MLP neurons of a small language model. Each row is named by its layer, matrix (down: output weights) and neuron, and shows model dimensions 0-255. Each number is 500 + 40 x the weight over its row's rms, rounded and kept within 0 to 999. Numbers have three digits each. A neuron's up and down rows have the sign that makes its largest values positive.
Before each neuron's rows, "fires before" lists the tokens most often just after its 100 highest values on Wikipedia text that the model never trained on.

fires before: " |", "–", " p", " December", ":", "="
L5.down667:489520511562567452515546438550466600499511525526496491541540481456512484465510454410555415492538471454440538479587474479446523506503521455451498530453533451555559475440547510542504577501493518525557531505476447445510455517534503608427564457477538482521498494528456520531442509526528443494490467462490483480547496525453544536524513514566502453484554515524436567511511578572511450516530430482466499489495507501558479544549501493478490505476569548487505479507508483527436448559460481524500463388544512486519475475496521537497487426502505558555503569489603465457457486470496478544536457387543416522451444500453471473434485472460461571510551501508525507503546558518495531500507483506573491455454486497527487517447524541514528525504416456502544557496479540478421514515532484

fires before: "=", " |"
L5.down482:475525473498524420534480549488489551433484606573496464570457503483517557497476520464487491517500584514492509546496520457409503538508559549487460503476495466520505500584448489524541523526552521482518518444499469527482395506532515472555685582531556506470503473463496528562512446551513449543474492460662546493539537552463478523533586536477508469451456446534540517561465508544566467462585472449546551491476440447519453510493468542489511503533483476524517541521515451548529526580465483509521487486462474497464489440517539542469475506503518548484527473485472493481546505460465504530613502493574457492522525470461453489481472549484534526487557521542566451497509478531465513492473423524503456508508537502528524440555456496496527513482524451477473535495464482502507500512532484

fires before: ")", "–", " –", ","
L5.down376:511466544574520497469491518456532460510538477510551487502450511438442491581490546430551562546524448508497607501596463493484516474561520528543470438482514505521523542510579529495625504451477426505475468499383536480552563496491427542465456492521495508475424551486508409539526522499449445519484495548516529493488510520434443522480473516475537608533511559489529514479502508539486465484538533502484479534517549559502438469484482536440573475517551490506512540537462491500555508570444475480526517486518493510506442521508540505482512496442477487497478452460551487477536511510539519520459509471482569486481525469577493422460536483465446540488484504478524454508456493541522546498500411488504527520575496499413429555416552498456484427532566537534557539479485503473530432554425502

fires before: "-", "|", ",", "\n\n"
L4.down402:587538500521536503464496483477567566464563460506525451588514472467488530490472460454504519594516467483445585484493487572446538461533453530481460446536547543518420496589569468477487519495460551470500489481498495530462473460527498474470580563468549512485494499440537476483540489490494567519492610536508584480453562511467471511490517512485432506471470549485504542498493453525537474490421596476596496459613543575516544508493524555515540487520494544545551487519484458463481479490571521498481453514468495406483468533571543537507488435477529464509555488438495503528539539468486495556529548493500562485507466440555500470460533487488435466464541482483536498490531527488582497481453574424486494515450526577516487456495532549540538419478511484523423538506473456476478531507496495

fires before: "5", "9", "3", "6", "8", "0"
L3.down570:513491505469459419516545501546556530472521556438541446538426494472505536428481473508520495571558488475494487480464474509565476488515519525448461460518460545444483525612481451548462496444534527442444535534488606504463506534439496502496557595523454453537541590440519498497494552508492541455478500543519507470502501522489514493481528531466484569499457525490528542519416502530494529508473529461506529501484479556574492500523513428585477509521549490526505586490452491556510559505572546503481479434463504473492496511543477490526489437521525451444525531537488459467550588538445441433552536472417526479479484534543473468592537488419541484472485441517530518443491498459543494537436481450607507518538552511529493478464515533550515562457445542505466411495553466531498510483434493

fires before: " the", " that", " a", " it"
L8.down94:510435591497471448505507543468523501446488517503484549435531475524428432498536525506530545482443459522533452470522510452440511478471560520485532489478576534439530477448494578495512477530548418474495444504501505459515474484480552468527644485506442461579542468526484438462543535483467518530573645534461498493528497518531511527527535516547485531546516577491501483491484518522466515521510545492514494443502479533524519516514527481437458472498492531464545393452517531493485465443601505506491484497503419511558560542444475446493449516499538523549502472542461457545438496514488525514525464447543451491553517481518546527451456472552496492469547476496475496484473450537532570489497505510521438516451442563469542534522523463472488461541388500494560450603505437490502546551502565

fires before: "9", "5", "6", "3", "8", "0"
L3.down170:531517503443556509528523513505446473495480480455511388553521460468433585535431538484467523536534456509521503482451477540532505508532536565537515403561507483440510503508459547510490469491482534481508568501446558535515581502464480533517499575427497590517542612552448523491520508472478469466454453557487474490462510550486514488476517506466470529513455550444462444490490547509462496487492522487481478550519506560548490492571551401532456533465474503488545526479497530519576488514618557499483461485474510475507525434493450445520466437518517481497508564557518473459518510487431450435541500435454539449502509530456471487530619501429517475487490463561490455475453478479490475494491514424478511557530502481473440516524554482449560595474472475517519451525538451419483487550467445

fires before: " |", "\n", "|", "  ", "."
L5.down644:500462559495492516474489500499554479490587622456554496555486482513532417526433507496483410533544459473513486490558517503524463451501491510509502486526538493524537505422505498530464535523483529511541436428499514495576502508554546500461600498563380469540533503485414501525474521580479498467546485520525590508465473442578601511426546502490497542528493573510584549507524497511484525526509475461517517469547501475526531482569540519472408512483521427463573538484527474501452509551498504478555483463498494560505471466410454488541494479503549568548559452470531547546495474447533508469560512563527481497435522421484487518462467428453445498494535499464462503531490520523549520533532512438475460463528498447533482513515523468521556517453395487486543499503446484444451478476507518

fires before: " |", "–", ":", ")", " ("
L5.down20:479530552510536486569526519571452491505461537472504518416432481486490505462583524423449564468616515542510488522490556461436555413509484551511496577451588554481442484480449490419413529499475503460479519471493445513456498519487541504471380519518494501432538508524516418429464472541512442502537509499518458516475520541479508501519512539493511526480419523552510486504457516463433538487459511475523506446489520500435561516499540507530464516525472471482509526485490572491453468503547500502497512472517445519518467507493498527426450529534544481537448513519384446529457506489547547513526462492481491548517503538472388449539533441485523451390453507476550454492542443445464470526565452463485507521508461521491564422558501515491467532578487526511466456522514526454478438523474482

fires before: " |", "9", "5", "3", "0", "6"
L5.down171:567471483485527426462448473480507460525511563431500488503432475523481517473477453513472564511491459439466518545526488475563565496492476468535536472624573497499490517465549549472522445515475425479545506461508556496516539445538560588456454456545448502523561498479451496491485539467430424533498465515498500454440497536531537496460458516543527559493486514486501500489536538519467470439444522454531453502520453512548608489464514521460494485430449509489536519551510560499568527462464510457418414435529435460573515515564503546459482515502490477534582531465562493542525456495480514578510567498494584513459517480528465463507572549531558449470486498529481523507544567526439445485476445505498495539464493518531491528499475592474510540457462526552566429515478495492469445553495435

fires before: "-", " |"
L8.down579:486465508464523523479490475528483526496438576472487432489480509534456500587506469509525449561534362526555446454486513501524506488493554492532527506515492507522488567479536563537529441548520483515509585468459407498510494556522439636560387483480541530507514500493551431483480501466426477546486495474483500523462575503506498470496475523550428521468515443487448540489480490449511535495523448446490468537464476522478504525483583458529489439488467571488500531541470561552507446498470509534498499492509520530474519440468509462522494502547543491466507494511499445518454525451462488438514532539496542427495547555526455495488532545461457523491439567500492507421519367501536531425502517471506463529548477536592402603506549522531533501454502508511535527531462509548538453499538450

fires before: "4", "0", "7", "3", "2", "8"
L8.down300:466464455507537526509577445419486466548505506464540508524524512507487522470544555461518482449481490517515497513550538532480586551519501478492544452515467518528530511485441513447538502507505523588448510457471513525490480534543473456528479486492430537551632473502438555533503580426443495516513508486561502554477517504544535500408586523402439515440485548545528485465485590476450535521478519465498502425540508452473560520500480510529497518420571513511523542526453525509495473484557489569579505488458493564450497545463528498556482488487481546451528512519526531509515542507459544539593503462517535451475498480575517494494630527539496563454525506530543470483542507512596495476498429469576427530501481464499463493499539517424543500493531502525539422431527487520517458549496552

fires before: ",", " the", " that", "ed", " a"
L5.down451:500454504451473467526450511448541459419515495465508466479452465551460402539485475486508516438494557498480487509491524500488480473518525616558469509529537525467503505529445528532534421514511538465460449520493529521514556454589570524463529529467470503476450403448451486594488514478498447424516514502539492532445508549477496529511523502490516484553595589556498500511473489500475494545501594474500504532589511537503439502554464544441443520519483483516503477474483487495466479530520526500457562546462417520473522543444469474506545561400533456584475534476570483465518494531457517458473557530489564490493521530474487479492554465469534569451530510488474572552550527548526518490541456429514516498459472508529499504390475554523488429506455498562601475457512452558459546524505496

fires before: " |", "–", "0"
L5.down17:536463476480577416560509484470490512501525505480591439536512462615474525492541520516474526498491497474512458559547544526489531510491515526497527520507476546543502510548491496480518391404502492426526549458491501495480470474498470585455533506464460473510496477429462524456480542499433547489543438421478497463463535471543520447457371531493486476469502476545472486519557536484560498496541425504505494573487524508634501536499477525512490488452530543522484576510499476526488543510403494500518414527517464526459520565427532530505550555539472513533507474467453559474518518519564559501513589470505562460523521507483459417516527442632540535478504462533543529485505461471455581499411513555527511549467549499494464505465480474481498497481509480507441496535498493509462441530519481

fires before: " |", "–", ":"
L5.down102:551533462520550452495495469551497480487572532533545414533507491478532496526506484503502501516496456491491536490518485528456472425583491524399500539485536511542508559476559535520453531461485506470572440449488501521488453555419426569463586538498475475508544508422467527447468468547542505467508526494607518529573488516504578485521547573555474482492509443507499546532487490558519452482529467515524535536466470510576475534505584547429516513488575474449558522527471448477457508576285526489499479457491538508526521526460493573456497540484564491509534470506447542480546553502531507529509500467523473499468522500484476492438447518524500499507528482482449504457619494503541508498486470478520554495511529444520537483477524558512508511524479476566495511517549534495544471584503523

fires before: " |", "\n", ".", ";", "9"
L5.down654:464494487561551463493418517460458521525475507564481524498536491423488543515532428518547521492515504477492540503504526502480490501535510463459509450510473432478485519531470515512531509515514484505497453520437506500580532494485527543507521527527514496576541473510511521539489587436507471570524472458515467488429480506507554456467556500449452503476467502513489488463506471431453495546546486406491488582653500513586529490436550504512516543474448494558440549454478498527461544419563502424528470538466545507525483493533527561527523493472464547524461531515486642424539496491422487556494463584559542480516476417505485474492502492476482437505559527461530500492483486544519488477504548520533495573490543481535536501514596480421584501453544524504461519555574485446432483548448461

fires before: " |", " –", "–"
L8.down11:457505483467468524563526468519480465586495453563510522503493491501550539437552500502451585512541524518490535475571449525511475462451467524466490515571555483468509499483568476557538517475569496448498482446500503477472462553447420512520484498454469538441448477443490502592435520451483457527450465505532534558454482566493551434495529398436539502484478521564484456450561460543513495451463482528516517496500455468519464467553517582433565489499517410506553589488487545501495466516457436454469436461534485504470465494510542492471561530459512445461502494491527457476489528577504524459523478577454505510461481538451479494518509475479446510536533540485453452439507517504436449475459414459458548513490537551508506527451535516548531520580604475434557533499485510559577458541496523

fires before: "|", ")", " |"
L5.down472:531504561494496411477561520567537505512533515488589484458526484540562500564486503422506472511578451508517417499476460483553495468486506553471488533514525514489473453467548477525470441459458490537541478461538506550487491535486494472499573536507467462519550579446470454527523476566439515527491446493490510497508527466467514545483557521491448487527465474473569511458503440484495518480542494602523479546457547521385514502478460573484487519483560446500478529479504530419495508556496469532527484472484420499439474466461473569500462485488563576575457481525506550619582575466608495412544467470500474499494514468477494511471415504457474484531512531541429471500523533525495501483500453491448529505478495433441530512448480468486497543492427568453500477552523511503428532432575505

fires before: "-"
L8.down587:487486474513548550510502531476516470494553523474491484514514550492434609478451460445514464475544456531571531476563562459457543493454485520458446508478477504616479548518500484433450505493517514523579558573422487516460478468494520535530441484526491545503512524493501472522440451488535573519474553442432500505535538483435545478504585503449474483505510520456501498483495561440490526527487486554543502466423500579485498537460568412525522507574525552542547435502506519427470506465537473507466519492461510522500494500421590443512538491504543548522542567526489522422483563549436466487543495502499475480540454452554481473474499482506466495544502483492512442544507543477490508562530551458495557510485483534451478464473444509492571433470479582553460506598455551460485431531484402

fires before: " |", ":", "\n", ",", ")"
L7.down15:446552495492533481531485525486479516518520522472464486501476463446531512443543545552422508514495511479449491447506543508453493531497527477483490435469548508486496494506483502438503540525541504411526538626555430492507478526559497515447384514484458537480508468491524573516480545516503498525512510527414474492528538465407514472519472452552555495505449484524468436421539469509464525521512504512576524547560553443553641442413476510485468501523481512558625463477500446497496444435547548452483492448523515529484557514493487551505536503435492500507466505516515505504461464502470479521488497492562455478486502498488510538504524531538513495444456522477549509515526439556523442542469548478414473493487540508490413538546466522524508547474459522484473465588469470394527478593403506

fires before: ":", "s", "\n"
L5.down175:480459523552607479514458484503518550491487475532437528582497516483441504532505537456405561541534499501513491446502534500484589515511480472511466543474515510528437485527589505470445545513483487453503552511481465530498416496503501496589505495518559560435527504497485476472494514520454550495488582463493487500513528503464485536443487505536446538455440442497429487504451533505491560507554474507543536471461494535522516506473567492568482435498479607452520498534450471548567542488530471569402503542489497474567551409485503513479511497509552441533520507529461454453444496567400563520451540441564484506496488526523493518540537458543479525525496453509538430502487454495567364560525518545486488534461468486523436522539506535489468484468529489543381504527498495514562445525499485

fires before: "-", "  "
L5.down433:441558472500479552535480471518526489496490540536515500535515540531523558517472467516490546514525542507455587525501502448433492510491525517489485512581489527527454472653431512443472496455478568473510527574493527568489440509485500495485513527450523504437526449500505517518491501458485538518474508514533555567458514454530478494545529522507539535462437458503502433470508458532595510487500512503488509395556427475393448550490502545486524545529545559555579526492538468491495521550498549515449501541576424511493481506578503530567583507429548473483533574488472442503395500508496469520518497535536495563556505501498517519497511576555460481476524531485586425485479479446491410487439551489442450477479543490546470520488524466532572464508585543540472503496539483463471463472529501